Weights of a small GPT-style language model, trained from scratch on English Wikipedia: LayerNorm before each block.
MLP neurons of a small language model. Each row is named by its layer, matrix (up: input weights) and neuron, and shows model dimensions 0-95. Each number is 128 + 24 x the weight over its row's rms, rounded and kept within 0 to 255. Numbers have three digits each.
After each neuron's rows, "fires after" lists the tokens most often just before its 100 highest values on Wikipedia text that the model never trained on.

L5.up671:117109137118119150153129141159129151150152152142142133118097140140121125139151140100139117150130124150148098127066137124098119152103188130112147110107136143136137141127103121101108108136134096161174086171141136129105123135144120146129128127140109128122101097088142097150168113120116110138
fires after: " (", " +", " −", " as", "\n"

L6.up949:091170095165136149096095126084149128094117106147090122137172143099101142120146112142110090139113104119153177110178141133173117144099122117166113113144161096107115100150116100136142136153171088134128131183106132139136122111154108131152121142130134102136143123123152133082109110064120143140
fires after: ",", ".", " and", " on"

L8.up40:162140098099126110178139113101135123151105110123106151156096118117155159106143070105126131142126150180156151180096128162131088113151126116131108097124122136131148122116160135125159120126120138136106118094143107130117110094137149100150122147142092172087111132052108082118100167131115092161
fires after: " in", " In", " and", " from", " the", " to"

L4.up982:146120112118086089113149181139107140169129110133158147166147130111112122085104160123130153121133148132118094138157108147148121112113082147136200105170101137121144110177167120105106148106137108114140120154112151098175148129106120172142147150147107067121107129139135138123145122123082090123
fires after: " a", "S", " U", " exp", " v", " c"

L3.up124:071191109126148114127173124141175113088142167180145124158123129117106123123141121151115162164156097142133129104095110069143136110131104119122155140145138153091151122137129126105084140148162178133128118154121130114103100112105103152114092136130094125175136144153142140122130109172129168138
fires after: " |", "-", " (", " Sch", "|", "\n"

L5.up939:118127095101109120080105125099126149124116146152147136105098147099125121147127103106097124174150124126104128101167118138108107138105101154150142123132182133071130091120147148146118151118113108120139160163112088102128098120149099139148112110086142110133146099143127163106129154167152124153
fires after: ",", " |"

L4.up587:123124145129175104139140125086113154167114162137130130095151128113080135119165177090113162131121114150139097104088099127114095128136135111106168112101123122126148126150135124112165103148171128124128106135148124095119146112087111122100184129140113085121098122149128121143077131124130158146
fires after: "-", "'", "–", " \"", "Se"

L4.up689:125133103127115149159135162144145099106115087106158140103100070127103137153130131127127153113080115135175106150168136142137150133135106118093157118142139090131148120100107134143107116103129101128148127137167186094144119135170148092138121111121099170128101173160108105160102079119138146117
fires after: " |", " (", " "

L3.up848:060134142123122120119149157132139116105071156144145123093132100146097126114179107171100134118093125142120146135143147157148154082094151137114100131115118129126138134139101087118135117102131112122157113115171144141163113153133104104124153169108121078157103153166135127188118125099095109084
fires after: " the", " The", "The", " Z"

L6.up788:136109108125132129159119118113136169085145154134119102120147160159107158143155159086114140126166069077155126113132107145123145119117170135105199099113164055153122118128136131100117145110099140131121110145141163122157186128132146132096128117112159113109119108110192125126156125136098102137
fires after: "-", " Votes"

L8.up580:163166175147090123112129139109169123140138148118123167148137132131131150074128148095162062144129144139133133168082160154154124093140143144126101152157156100123107115144151115152152085119114127117182155146154161134136142127135127113108118145138155169151127126127113106158169152145124111094
fires after: "\n"

L8.up240:103119111186099152139121135117145104128181130122091130142109104121120094110120115088145104185094141142142115164050145133108145163128121129134142100090189132122129114123123106141140115119116108128146160126170099131120133143111141110158137100103129151151146151122114106106166109088133156118
fires after: " |", " (", " or", " Or", " is"

L5.up431:145142129112111124133164146097125126127158156132160087147157134140129144120173154081179146145121112101135111114111162099119132154097121104067130103148118113176161145121106125145158106103147128159107126131094091149106126108137171129150094144100141088118115116142149128119109149157142131125
fires after: "-", " and", " cons"

L6.up937:120125131159130115203146110158166132113163150144095120110127116183115093081126100150150091135131083133111114117126182102126134094118162141098138140123157093184170121113157110149125132124182130133145108162102154128146142131163179121083070112095127124154104108159102153155167130134126130100
fires after: "-", " te", " co", " Co", " under", " He"

L8.up446:106128122116130133154149129100159134116136115122179118126104136109134135092137125127177129165134109129135103131110136127153126104134141123146144155100153145172173103139111172130109157067131097071129115097136133171101115125148190090139131154120103088147127151137102159198144148134109099146
fires after: ",", "–", "-", ":", "\n"

L6.up124:126066146139123128136144171111168167155122156119135131116172083121130097154104134100091102112118089124148137148140149142110126150155152121083151100155153158067160108135124133167171147072112113128169163103153103121126131111107148144131135141119153143129085127112118117127143157150119123114
fires after: "-", "  ", " —", " |", " 0", " 2"

L4.up69:134171122075101098128080098099055144115099147110135126139120131140092174068146141160123108148149111135134130135114088116122162135100112130135141113142104094132156148147175110132106103108167112147138118097132131129139132063107076115126129110138145120096099134137122142171127171122121135134
fires after: "S", " No", " U", " Vol", " St", " Pra"

L5.up372:108112136105122135071090135134155142135094119164148162115132111178149110137162137098158110150126135135113112120101130151123152116128152091096126174106103104133079148132143117096119144160154113111116114117116127077137110125140131136174154103113088102075130161136116117174097144128150112132
fires after: " the", "The", "'"

L6.up351:145130158132118119136113119097147154129149094168107121176140093150167161115133106107173147085151145138096125119093104165090132135142088148111126161137091155131118157129188117106177127163118074149156135125109114131102092153089105122111112076116125087115132141131182126112126163128130103142
fires after: " in", " at", " the", " New", " of"

L5.up40:156127114146101143114150133100100097137117137131125131113167072142137159120108109134142078114134135132149112143111131098096078110094080134147126151160109134131142142146094100097119086124134070106086132159073115147103143151146146151136105180184099152130102144107130169126147122183114102115
fires after: ")", "1", "5", "4", "0", "8"

L3.up592:136121096099119133110105114095128139141149141168110137124117128133090107173097113164109153135134135150128131135142127141140136133120097131132148126164136105076146136110084159143148087090137137162130116132131134123148162134137140145129138122080126121169072154127104132144102143108120144130
fires after: " |", " %", "%", " ±", " Votes", " Pts"